Part of a small language model's weights.
Size: width 256, 6 heads of 64 (2 for keys and values), MLP 704 SwiGLU, 13.8M parameters.
MLP neurons of a small language model. Each row is named by its layer, matrix (gate and up: input weights) and neuron, and shows model dimensions 64-159. Each number is 128 + 32 x the weight over its row's rms, rounded and kept within 0 to 255. Numbers have three digits each. A neuron's up and down rows have the sign that makes its largest values positive.
After each neuron's rows, "fires on" lists the tokens most often at its 100 highest values on Wikipedia text that the model never trained on; "fires after" lists the tokens most often just before its 100 highest values on Wikipedia text that the model never trained on.

L7.gate578:125145116141104149083082085117089122163141134133105085130123083115141145069125162103136097179130123109193146131063178103185124184082176119157125199094122107130168197178105074132177156069077205108107113140145120126110107124150142123123152108104154160106135095130152160104156149116157130193
L7.up578:126158124187124137116130124153114133196145106100155156167164114143109148178111159137103110147091115126122096143092131130162185104109128135095142188075126153117063133181108113117169104156169114172127119118073136131139132134092151152205164115121132102136208130103112022114100171105143105135
fires on: "-", " ri"
fires after: "-", "|"

L8.gate637:138138154092137162131147145117112140124160104138071120104210173143113139141118144109159151177137122070182049123082098100172074154165108139139112109115115158133057095150113130125092147086111113066106129036089126109180086087152176094153144121108064161089135059146166102119076147161145129183
L8.up637:142120138154150131093115154106116147090134068158134144167100133109175154070158124105111120167127139104138092126126093125169190081138148074115165129094158096145127058154183129132154128123159111123218152116091130195184069136167134114124138108144105116027180096156127130117107118142098144163
fires on: "-", " pre", " re"
fires after: "|", "-", "\n"

L8.gate132:103062095095098153086166118196107066110145047133109131144102130164138101126175120127151107097151127119154106168094156156139128197147081160160154099154211092139139132164188126106150143066088146088120162105141154124116137130094166105116157153136110169092114137083096167113103119129111125120
L8.up132:143064159109133101119083187154192142132097126129161095097106160123149113110150123102163091140135141104108123116136148155091102101094078149139135102078152110145142104131218146188200142132175143106124121154125115181119173088112111109177079150108029132164158150092099161107175122081140133136
fires on: " United", " the", " International", " Festival"
fires after: " the", " at", " ;", "ju"

L6.gate276:127147206108110071152118096135133099124149125078166082134134143176084143149104131058122124084068140110154121106145149105165166112144105133170147148118127097143133115159106187103134132122112143063096093125143135112101120138153116137145120132112114162077122081093098110057091136169126137139
L6.up276:115098150191145143123159089154103165156097173134157094114157146096147162109106147134158118133117065191132110115126156155102134088138121128137135160184116123147095120122085164161102117131122162138058065176125166140110205162147141138108106091121141146066163100084160090140123104133082074093
fires on: "-"
fires after: "|", "-"

L7.gate289:129142165122060184148149032162121132140101068101088102067143120142101166156092138148146117121133126156138086136190102110172143132083111143124211166156126176163080049160139128096155123150093154084074128136142121147051185127145137140107074114116113138092155127119108123112145119161108133181
L7.up289:144122132154152159139158119048090033096127149115049139079145124105145129136137112119161124141106134122079146104123113140101191096187151175114134184144073129155101116189088101125124113079122101083128155199096161187110076099094124159127178162094100070123150144103186104124115113110149140109
fires on: "-", " Cre", "pen", "See", "Play"
fires after: "|", "=", "-", "\n\n"

L3.gate172:149068103087126165076094115178073054122113137114187105162103160127108155102147181120065099144149084150208148082122200158140180059140136091132118096099100181090104104121116147184140124121090144059134072093171110112085170148167171102192156119102103170131151092148094101115109170167094136204
L3.up172:166091159124118129145109102148158070093099142087107102142147127132142189104139090110128074120143102149135134098171150154133142105115190126137100075138143067139119096126091098119162165116134106076090180069117100157105144072113139132190076138104130156118134052170198167178126157150122099090
fires on: "=", ":"
fires after: "\n\n"

L7.gate11:162166116137134104167166131155109103156196128110138168139082125150086141140131099151109159120153120165122184155140157122138114102152118092112106135151112127176096130149128133146134139168140085163150145156159148112149137114113085142132146173106117150138172146117170202106115116170137081172
L7.up11:096069093177142109052174111112123100117116126151114067078118161087141110153143188114118089113073123135083174082125138141061140156118173131103109113176131125089110173106077131167135144161102180136157076120115117137154137080090130131139188111117133122180089098139162101131114133140194133181
fires on: "="
fires after: "=", "\n\n"

L7.gate204:190102085099116099117083124134141086103115168069098086114148090076124084100172082137142134186180080143129126104173131086180181140165129142156189186152105181133118154174154182143184141112149112110146136125159166106114135124150150084157098123127153104102154172157144109144159101144148091104
L7.up204:173134132131116083132112119064115137148152169067098085087079142132058090088087071107120152191128174111123169171114096153127089133097128183135103143095116138116053169124092153124140132135152120155115074115144097086127131162149157069149158128128148074125134163178150155110141087118089080145
fires on: " 3", " 4", " W", " –", " 2", " 5"
fires after: " |", " –", "|", ")", "-", "  "

L5.gate575:126141136164147160177108118123148156092087102150102148098044155038127081127124146173107133147143075093117085131114136152149126141108080092121090134149148110123116146028123108074136088134168149148138155058123115141092159134087139082119128118163122132118063094102092185146169106092154119134
L5.up575:197130220147098119157112116116107186077108112114139099077122159111151104102149159082082156159146038113086139099184113169140113148157136091149114146158161124110102140069179181114164105130118136188127138082156126178140172129050102164179144134134149116162083119095159115117174094185117083138
fires on: " a", "\n\n", " an", ",", " was"
fires after: " is", " =", ")", ",", " was"

L6.gate280:095092133102119181189083098160120085122107111200114083113123149086115151084140124085127092089151166142158152108099135155089093085144137104100085102145146151130098086165079102123174099110115150081099159092062117153143125070155145126131110093119084106097101115196106158105101102128075115180
L6.up280:134060153105108130147118175143153084095105116135101106135105108117104144093133099102115075134145129150119153100134088172136061123048161094121073156162125136139097049150090146137112098124167148106152117090113112100115161165107140138158088135168104174089156095202098161112148165128136062087
fires on: "="
fires after: "\n\n"

L8.gate420:181128156091181144155144119217116162119172167143217108093095099109107141173142128135118154108108158111101113173166136095129134144144149156131133152052177108165124190135171100195155119134108128116083091122063123122129152149086095148120130149122093122148129140096130111102127114153153133110
L8.up420:150143172125123183127096066123080159122167116148231128137097145114096129107136130133124165101110141112147142127120154069174062101142139124124097070199152146181142137103125112160135105133100153159091091156094117130080157086109151132121114160096115095049089064115142158113132123144110141151
fires on: "|", " |", " 978", "-"
fires after: "-", " ISBN"

L7.gate663:119132145097149174145137181160212171157102160093148220095113138132117099124158169142135162129095117108179105111161086122124117009135088139157106156124126114117164138161225119115100158165145018074142116148147149146136113147157115125124099114137114154153131120158104133097143135144115126132
L7.up663:130136145124175136124173102109062139126117147127131086113073090127133127164103126134132145050151152149189196103160080106115120176120106137157139125122162093166116149165116175088103127118118107071138152121174117144152138146104110169144116145106087108176129116092192147102088143154130118124
fires on: "-"
fires after: "-"

L5.gate514:160075184091115137079075169117107123072141204121158143172065138091123158175109109165164110106135141079078052102153129120097082153183142125095135117150145107174166175167146137084159143137096100134127176083133099083116114121097132098136099164124132130129133129112084190150133103106132103118
L5.up514:160143166154149179172140106112208198095084099079095129101119154120114160182103148120128143142142207088082084114100117166129080131165133136177172106149096153088135117152136172147094169114128106121135128120123064134141125229109118102146115177108112124113166131161105193092076091170153127151
fires on: "|", " |"
fires after: "\n\n", "\n", "."

L5.gate148:120171174149142160106113140104170148137094118096127185132071146088067104088072204095116141143134074096122116154068198124080128135142149160113105125124134184169135133130119148104148059147110078093106092122137152153132032135151127107115125133141134068154171109127075144136090150085199096131
L5.up148:170129111099107140148118143088112141131182113134103151147155100160069184055100110109132045122145112102146157124152140113048130072146114102107088158110158184103108066113146092127082152214162106107071054140119173115130117111180128122128174123134095097123117154132139143133073185086084137118
fires on: "="
fires after: "=", " ="

L7.gate342:122171139091080136157154126168149075153126152108122129112136148172128109140107129144147120104071128125143097161188084090162134066168099119114172111065167102153115115205113106106153133125145094163147042075167119174104144201094146133102107086090148105118178063128202109124129092146147167055
L7.up342:147123125140154058087154113129130148118165147104144121187100092135171166142108191205126117143104129162104119168190118152129112131137164137121132159139097101168100110110084185112126206118120133171085124130082087147174115151160161108113130103122084128179054090085142051177142123102159115133
fires on: "-", "|", " |"
fires after: "-", "\n", " Team"

L3.gate17:117091141100172145183069140190082144156155104106107124164108136149148122095115112136139158118109079094147094143143137164149144173124106084137141107116074154132093113149154134108088132124150103182109088151133161102161141122115128100189115085163070123100104107156089142090164083107165129228
L3.up17:126058093117139045113104108150110064123143102089149123168156138112094133153163158083082147138110046141118088120141168157180151138163168127176090130120165063086155128167201144101143110065148057140104124199114141144125171133128135123140114163116144121110065086145101132127105076115121138097
fires on: ".", "m", "de", "C", "e"
fires after: ".", "ici", " ."

L7.gate111:119171106100144116109090144119119110171142128080133143071132116161121087160080167139110098113118141119085124136161112096141117051087127095112094129052120124134103159067127157202094064118164150109097117118118126175172127112224146110114165070102135167087164101063086101055162133157142137122
L7.up111:085163091157149138122111100128040086104135150160070101102192128089135105109141175132165074096084157079151104133119122136111151095145119070115157143095165111135097105110184142115189176168108135127123152136148166132141100071140157148165140094126110165133090182126158155152059140142085104148
fires on: "-", "|", "\""
fires after: "-"

L5.gate262:068138119136176176102171126103132131149152139110132113137083140146086134111131067112115170140154126142112096217141061078131116075133173107118121111074145162159179065137194116103109133113097085126148098103147163129150160105158100112135151171153136100113149109123159131188124062119064130116
L5.up262:136116131155112148102145103118087097129131139173137154190171100079094131107091162108162155113082180053109130096166118149101121117164115126151090106130149118143149139064168166178127135199160170166036107135112122106136157154064119124123109103135076146123131098124104144135065137067131183168
fires on: "=", "g"
fires after: "=", " ="

L7.gate687:171108162106134138130114098175088114115165155150134089106103071122105098101116124106142135140135135099095163155148104101095113132102139102111116142094120133155094002133092168110164104042174130145150073130083184103106092128104121071122087103089100118137142063135039069077158117122108118125
L7.up687:185098151099106115151121134138086131156108122133129108105144060105099196097133167103098158141143094131159167106123125164054133148100146095113091100147129145159094018127104094091148132101165172153065074103102137138150109117127095046117097108080110155105073103146095163108108163095131071132
fires on: "="
fires after: "\n\n"

L8.gate273:114084140116119080107121122086120131106117189101116133122098149129148176182115141162061120102101160103164162164133116108116075099176079145156105159155098140137174156164207096146198102123080137092078123131137101186091149097124058025100142167132107150116168176154131083154145135042134137161
L8.up273:212122136128135087154139124147090163076139096094121158125099091155129109141157136189107159168132176074198110153192144146090139138168070087173094136140132106132150160174095111147167135121107102212138123158142168112107188186134141143141136144141127112115107142150166131159136122067127096145
fires on: "\n\n", "\n"
fires after: "=", " |", ".", " results", "-"

L6.gate613:186096131113164168171116052148119109119129153159137085088151092168098125061134090087134106123166126152090163125124094113112160073094152091089094135100143176135117091100134077085105130153109177135130086098136156135139120153176095118082129134156119104137085156103127108113171148170139162169
L6.up613:139088143079134103101129117123097078139113109103099115131142055121154105083136085111125186147152133152112138116089096099085125093121142176106119170104140137184128051135119149158207079131162153121101108100083122098130107153169075120159130093135082102145113152143179119115140174126154162140
fires on: "="
fires after: "=", " =", "\n\n"

L5.gate293:154119130089093128105125064105124082140108099153168122139073110125165088120113132139099155163125105155160130143151133127126168090150116140157082142087124162133091093121179143151116140117065158072151074137102150158091113117160163157180155128105124064175054081148109145165150153136167134162
L5.up293:111138126087141179212095087120103111136164155112175090105124135161162083120126135112116153152156154157139177181163218117096149066120150107141104073089080221135099111102168147091079079181151145106102157106122131122111165118118158069119137100146168088159078138138122134104154160198126105163
fires on: "="
fires after: "\n\n"

L7.gate475:111170120186112155144136146114124122092116102090122136081121137147113157154069142107111155133165095105145113148101123176186149115126111072110123187060133102143147145171161152219161121133112163129054096124105133159148120119083069131067073146156138140091111107146136157115109160119102137098
L7.up475:097142159162103095102148106151142155145090195148136127121160160180170121113119101074166107086125071091135090116112103062146114077114101149099060176139173137152121149151200089125140203138144122088075133154097097146132092054135140131141143150101130121146136114140154131147113136084145133182
fires on: " the", "fic", " national", "s", " United"
fires after: " in", " for", " of", " the", " won", "ali"

L3.gate105:157102217154117170140073132065084144166195100135127132106168161121133157131117200103086158120147053137147173070108150154144109170145071029119105104121126176181131096110140171073082127099108121141133130108145133080132152067114142146158094124164079144069171162193074174114147130125137125097
L3.up105:128139172163125158087082149156141179137162125158100096081102174078097087114144162105084149116173138158115155029161144131103127085062085097112174146142156130141110130133117102158103125170200125151155114149169180123094186043141163079128149152176111115136115112106095097143099162106070197129
fires on: ",", "an", ":", " is", " an"
fires after: ")", " Em"

L5.gate220:150102142072134177107129143082144054106125087141150145183129112155144159077122145085103098138128081174123062141158109179097109082155121108125090125131079177176122099181105140158115184107199168143169099168103144137122122101119154161166062111106123088169062079105011125106115169104198127098
L5.up220:081087114102087099073108123146057062102182146150118127094144145118119173155155068078204116161126103108106139152213132142093091112130142118086104083152024121146118126101130129130120144109167161104123117171064107154148123145144106134156114141111125142125088016090098159162087243139122038112
fires on: "="
fires after: "\n\n"

L5.gate409:111075089030128148095071082186062081118145123155148075120112134157088145111108140116114154204153138133148142093115121141115115087125201098128088152076121173124076043150063144104121088146161148110158123112102164113134144100129159067138093160109063136125137115178122154120161171131150128091
L5.up409:075086107105103133148109125187103083062107138101097111162108152142117138067135107121128150177156132143111120075116155144080112116111172073153075136106154165134060080148083110094146104114147146096127052044113169147158124138146110058170099173091085104145088092209078198135138167113159149104
fires on: "="
fires after: "\n\n"

L7.gate241:110104113061134122117168130106106143149156068107161174076099129099103105132086166082122103130131089104147145102157108125106122081130187157131103132104106170083087111102164101117058106114167083151089091111134095131159087148150166129070136126106112138078183211142145148168081110146183175129
L7.up241:113174075118138080144100096102163153109167171135125141076100177163120116146110146085165119129173087150071115094127119092116199160133117158146101107104145110114163128141155167084137095147145134135177061177080121110131151120186127136120124151167113213148159142106162159202058134148182134166
fires on: "-", " was", " be"
fires after: "-"

L5.gate486:161162087169117190117111150080180132137133108106119155135176084106087162125128160094123145100171048086103169121086125123127153111171116157137130122172169165177160174140182148146141168139100124094136121147151104125147089151165052083151116160086073130102131117146124163125130084133119094154
L5.up486:091102112149133142124136152081121067139186124171115132130104155101136101086111095150161120153132148120125138156138114124115128150116136110178159128137094119098146145150153176130130108177174144113150176113150117109052069106142055177138135131102146043131150122114179140172139125168125124161
fires on: "=", " or", " rel", " 3"
fires after: "=", " a", ":", " an", " p", " the"

L6.gate488:144189163179136181098130104104182124217124136172143121139150108114144142172100116117125102098162099157108150117152172156110143131125124138122090097071134115097125129106167122125075167066163094110137159147148125156148101093119117105129116125144076092162204196130171113167129140131149169151
L6.up488:134100109155106105130126144121126096109100155077105145198120116134100090086151134152126161144101145173141154113128091139130156155110127093165134126092110111152119140104119088139123173116126173113084087164157137116141119140233098157185120127135122133103128159107180100146135174143121108080
fires on: "-", ":", "Ch", "Or", "Des", "/"
fires after: "-", "=", " Website", " |", "\n\n"

L6.gate451:069102178142104126119066095170130080131112106138170144121141146171160140100125154127109159165097075135148177157111153185158159114132137141149127127120090150154087020124131147117181128111183105101168071147128071195149171148169125162198124104111077130134154072082088113133184131092155079105
L6.up451:170173184086140139084111180136048121142141098100160177119091087176100089119104122096110192205140100128167135130130134132091108137055113107122103141117135143139109060136082115084128118123214074102182136155119153134140103141161156093131096063113081075176097082133142109075151130148161131115
fires on: "="
fires after: "\n\n"

L8.gate432:137147130123178158087209084114152079157235136078181191094115105089146152144139096128114129127101129122111149155113127161141190115144122155153152122152194193196107115151131141129163136083118127044093108166106169142152131115093117091167113112095127112153099108107192163079120119147129098110
L8.up432:144105107142105101128122172113101168152134132102107175139118133089156084105161160130118147131178149098085194157117174197185109130156144117152124128150163128141175119149143134111168140125132085123068136129057129104080129129116118137084112126162089148166070103166171140149152133099160128099
fires on: " September", " February", " May", " November", " June", " March"
fires after: " |", " in", "|", ":", "ru", "In"

L5.gate508:095128164137174156144153154075187094195124097166135084074151116081132176150104098113088088097175090119141147161180164045176136118148103103152098164132135152158132148103193137090132116116135129175107137125166096174126140156161112094166095135103099163158196195179121146151103106099102081117
L5.up508:153140131126157099080119132128031054159123074091147200125114169114093062107179103182130147125247119149135144173114110103129083091128131108107096154138155145102130129188181032183134142117156119122147139109093112109175115169100110180141157141093082122090176132146097122176088100113117129165
fires on: "\n\n"
fires after: "=", "."

L3.gate677:123104124144121132187138121131132124111076125133148147112165146179090122140125159099140121135138083149146151154183143101168180104120155153150107148062130133120135089152177092126085102118144129135129140119134128169080144149127136130122221147113154151105134092175093175108094093113135118139
L3.up677:143079148147097136119161045113137139100096126086183102156163121108101102165235106093195122134152144094043154087151152142131116199130154149134086131163139158105101142154155139132168164103073111175124103123106123148125106115094142116142145176120073143164170095098080132138093138123157146165
fires on: "=", "s", "omp"
fires after: "\n\n", "'", " acc"

L8.gate400:093105158136179056160176097187148156141108136161128132130163167132173070148090162073116166145088133124105115106162119122162101115153178130111187114072120153148055113144123125115141121163117079145159102197156135164165130159097138103111076111117195127138121094175159145098124143155161154115
L8.up400:173116111095151126150157103143125113133116187088122077129169099103095061097109119139091148119113135062127198179166139083092114089138143150141159130023185139043105125167084145149099140169107131161174127180159177136123150120171117215082076094091138059103137085164157149117161187125101127122
fires on: " 2", " 3", " |", " 9", " 6"
fires after: "|", "\n", " |", " 2", " 1"

L7.gate468:132110132121117120162100105149124144121135111130101113161108101096110124165177136152189119154123105145137122110122090125079136127087101166149135126122123181115158113093132127114107139123132087113162094029185188090148168105181137126194073058094142176102182118096111121093085107125173151142
L7.up468:167152084130114099098107170107080139142176046085129166068094154119154125142137155075170155119096071146154084145117114142178176087086113144075146109119111142150133111156152171142190139202075154126194123075120076115139207108145109141144128137090127114072146158112073101124150106106099081151
fires on: " but", " and", "ru"
fires after: ",", "eb"

L8.gate249:000101140090124069135114100152172112100162109141164106186051153118146144143173105121161117143096127117125156130084170134150163182098104152115154094132145169182127116146109142141097191114098133153122132139132092098115080120126156098121154155083168108162144108172211107114124121110105146116
L8.up249:101088102165155114095082119127169189129165153124090090139090078117109137144118182123182156122154115145106129118133193165130117137099088175150165146134149136164138086077147125136136153117088151172190150173137140177141132159129120133121123160079120131121098176079128127098080109137106123108
fires on: "\n\n", "=", ":", "\n", " |"
fires after: "=", ".", ":", "\n", " |"

L3.gate442:063108122130113115132056137142131111139084143109124137138058143078154076111166147122155104111106095095120161089073168135139167150160102178112101106105173154112112180146129102124159142134147100135114107122152106109147094184137129103131068106054088195207136087111127189181136212093122168093
L3.up442:136131117117074115142141137115119104175093070135099161138120087166144127147098129113107173156130160131183148149201113116193087120154070131123153131093173173084072136133110131041083148142097153146105142127119128137215111096132085130148095107130151131131094104088114115106116128141163107127
fires on: "-", "hab", "us", "mo", "stan", "qu"
fires after: " in", " Re", " under", "in", " on", " to"

L3.gate13:129118163124067032096135104103145116101141128147202117129095178142115142115156154084112127067116048195119156131156074119140109081180128109106128199108171121127114120107114112066124116120091120105104135190054096122187165113144129197033124148180215165120111086136123105141132170143063094120
L3.up13:101087167125051135173097125103203137096143149152145081202146173148149135141117107076141161114115111231118112093135084160145166097156147118173109203078104110092149114151093101144142072115119154169101122205107137163132151120119136165133141124165167115093114139097135112075137148092123071144
fires on: " club", " station", "de", " town", "y", " family"
fires after: " the", " The", "iga", "The", "aster"

L5.gate310:094168121099126097142143090166062155171136139131172157067089129129158135160138174111096078150131137090141105094173141127132135160121097062203185107131141167123127168163139151076085122114115102132147130105129118140083143118132141109166116116113087103056107158130167122138173144131126065109
L5.up310:103083127104125153137157162130166078161112127157129093127114138216143133107145130107126118103147099140164101137111185148083160099107142082106124135105107085163151158160076159152137147120113172071158110075116097149187152134198141165068140101073111117133119119137164078123203109182125162134
fires on: "-"
fires after: "-", "|"

L8.gate284:160129125144107149184129164111053165205114109109130122141066145041098000111111170120116159150099089132126152118154107138166126163100087147163118169077151091179068083107097136110079133184164150152118129126052101167090149089136151112203099102148145165145147161193115176101103091126113132117
L8.up284:126192155115093112151122052082128100197135102120146091119088105116056128091131131125129085126117118177097152097113170131098081140086167163153125248114101147170150134079131116177160101159116135121091147148103132127101153146118126114135123100134157125166106087119101066130148112126125132149
fires on: ",", " a", " Japanese", " an"
fires after: ")", ",", " is", " was", " a"

L7.gate422:113163189151112093114086147105136155175142085156130097083122186150061099158166079171112160160133148092133148152120162088094135051104131164138097185093151135097160134126129099135143142149172189112165119091187177100122165163181112124155153151127097121146092106116130117062183070129103142132
L7.up422:041086174126118124109159106188116105122201102077201151090150137120140081119143115108165138072072140110121146131112072079096166106135107091201153148156136113180114137156183139145162134111127145106126139163182125199102117078168158116150117151119065026086085057132153148072114139099135109136
fires on: "-", " reve", "For"
fires after: "-", "|", ".", "=", "\n\n"

L8.gate524:133148097166157120110112119093049122109159144099166192113150090145138175143101123116131169110127122136116132169127088146088165125102165037156057140126144142087138098116131093097116122121171147103120078096052084138146126155102098122124080044141113092148098096094104104101142120156157197179
L8.up524:043178119185176166174113145121100124148108147110118146134104162104171137143117115097180138126091107077131136123100105098157128082156101146108117132089170103151171154134137099134090158132129129145113166155106126191095203148091116141117119139177138050150075103116146138186116134154149101115
fires on: "-", "|"
fires after: "|", "\n", "-"

L7.gate28:128099150078144152143118149150075093122149103156130105119078147134158185096158125057156135123159140134114193129145131118089133109107087132148098139115142138123125000176124129128126140132144113097127098128084123125144076088166115128121105135145098109133130165108103158146168148124150085175
L7.up28:119084136113114131137133163155178126047168149101109111115095115124182137088181138099100147086153140153060117108118152053148104153091142156202101145118131155103087084142153085148089160157161170110112055122071050134169155153125178126105105070131120079129090098126120134136152121142143106179
fires on: "="
fires after: "=", "\n\n"

L5.gate473:113178126101115181111074073164124155080122042149145180156133103156158125117135218114039139211106105113119100151138103115147175081060091083148136149153092138147164145101195157128115163125113109140127130095170175089059079077094091117142091093131136115138079126160130109142146134150092134137
L5.up473:127126143210082152123121122175106144135162116109137154123142090130180089088115122166088144119152138124109135091079158127161097143083141125143078118149142079069119184126118135173156102126071057113082150173139151079108125168065132146136104097137114074210126105118114072120118199140188095111
fires on: "-", "–", "L"
fires after: "-", " Al", " al", "'", "in"

L7.gate44:101122171147168106156063122092091168204146146129143092158125109179199155144122118150112157159106106109166149128140133113126146113200093078095105124129094199167064120135102137140151114094129160091129150117079138097152109096162113089123183133156168099139151126126149118073068135154107189191
L7.up44:085074124130156131076139124094066124130136132083179102112124165161111049134143137158121112106157119120170180108099204151165083136126124119115116147157188162120186077142141150117183169140132120100086153115098133123157156095135122164087173113085081111154127138082127150141097111109150146172
fires on: " he", " she", " He", " She", ",", " its"
fires after: ",", ".", ")", " where", " when"

L8.gate523:142155120098108153135145112131098185144126156106177098090127115144093163138107110170129070078128147075168098129152226135190142148119185026114188134120197174149146097154119160107119193149117129084069180134121138144087104105101161127106076108100064100149103109106138204117188154099111096160
L8.up523:094069106092110163131088156175074130089137103184197138100101054096094169114141079097109123102080142134179153113170168119178107135138058188126110126128110120102089136163116113123125107152158046140084148122161151180140180123125181127049157086170101104133085088179155129135186121145092163151
fires on: "-", "|"
fires after: "-", "|"

L6.gate397:152076160128129142180088173073171068119137106157151182084094096083062110139168145110142104169168056178126118132145135089133177151103110093144087123123188118132153117097137110108125110102106135112164056195149100132134152186121142144186156121098100123183164144148087103166101124143110177123
L6.up397:130132154109115136143076169132151046160120071193145119055124111074087133123103141188113171104152118140136107151131138117147151119118079131038115158135152093041189119168155109147104121165160128150141140193133092094236075110092079153159128122157110138132164141134167150120129065126078151146
fires on: "\n\n", "\n"
fires after: "=", "."

L5.gate303:154135144112103118129109081112113136152115159085130150151113140097153148191107138164070159177163109154151108114120157096137081135103095066129146095121135154108092167202114066134183160122083093155126151148153075132121078159110109115125114096110177113149072118137174113123127127131151161127
L5.up303:138152049120129138143166081112144150071056123117135117174123194135151105148104136152146065140113126112136085129145101143086155103115109096113127142145096128145154130123150096118116153131099148162158089103123126164139120119101175138115149132149126103131066060162079124181171118159119094098
fires on: " |", "|", "pha"
fires after: " 2", "  ", " 1", " 3", " 4", " Cup"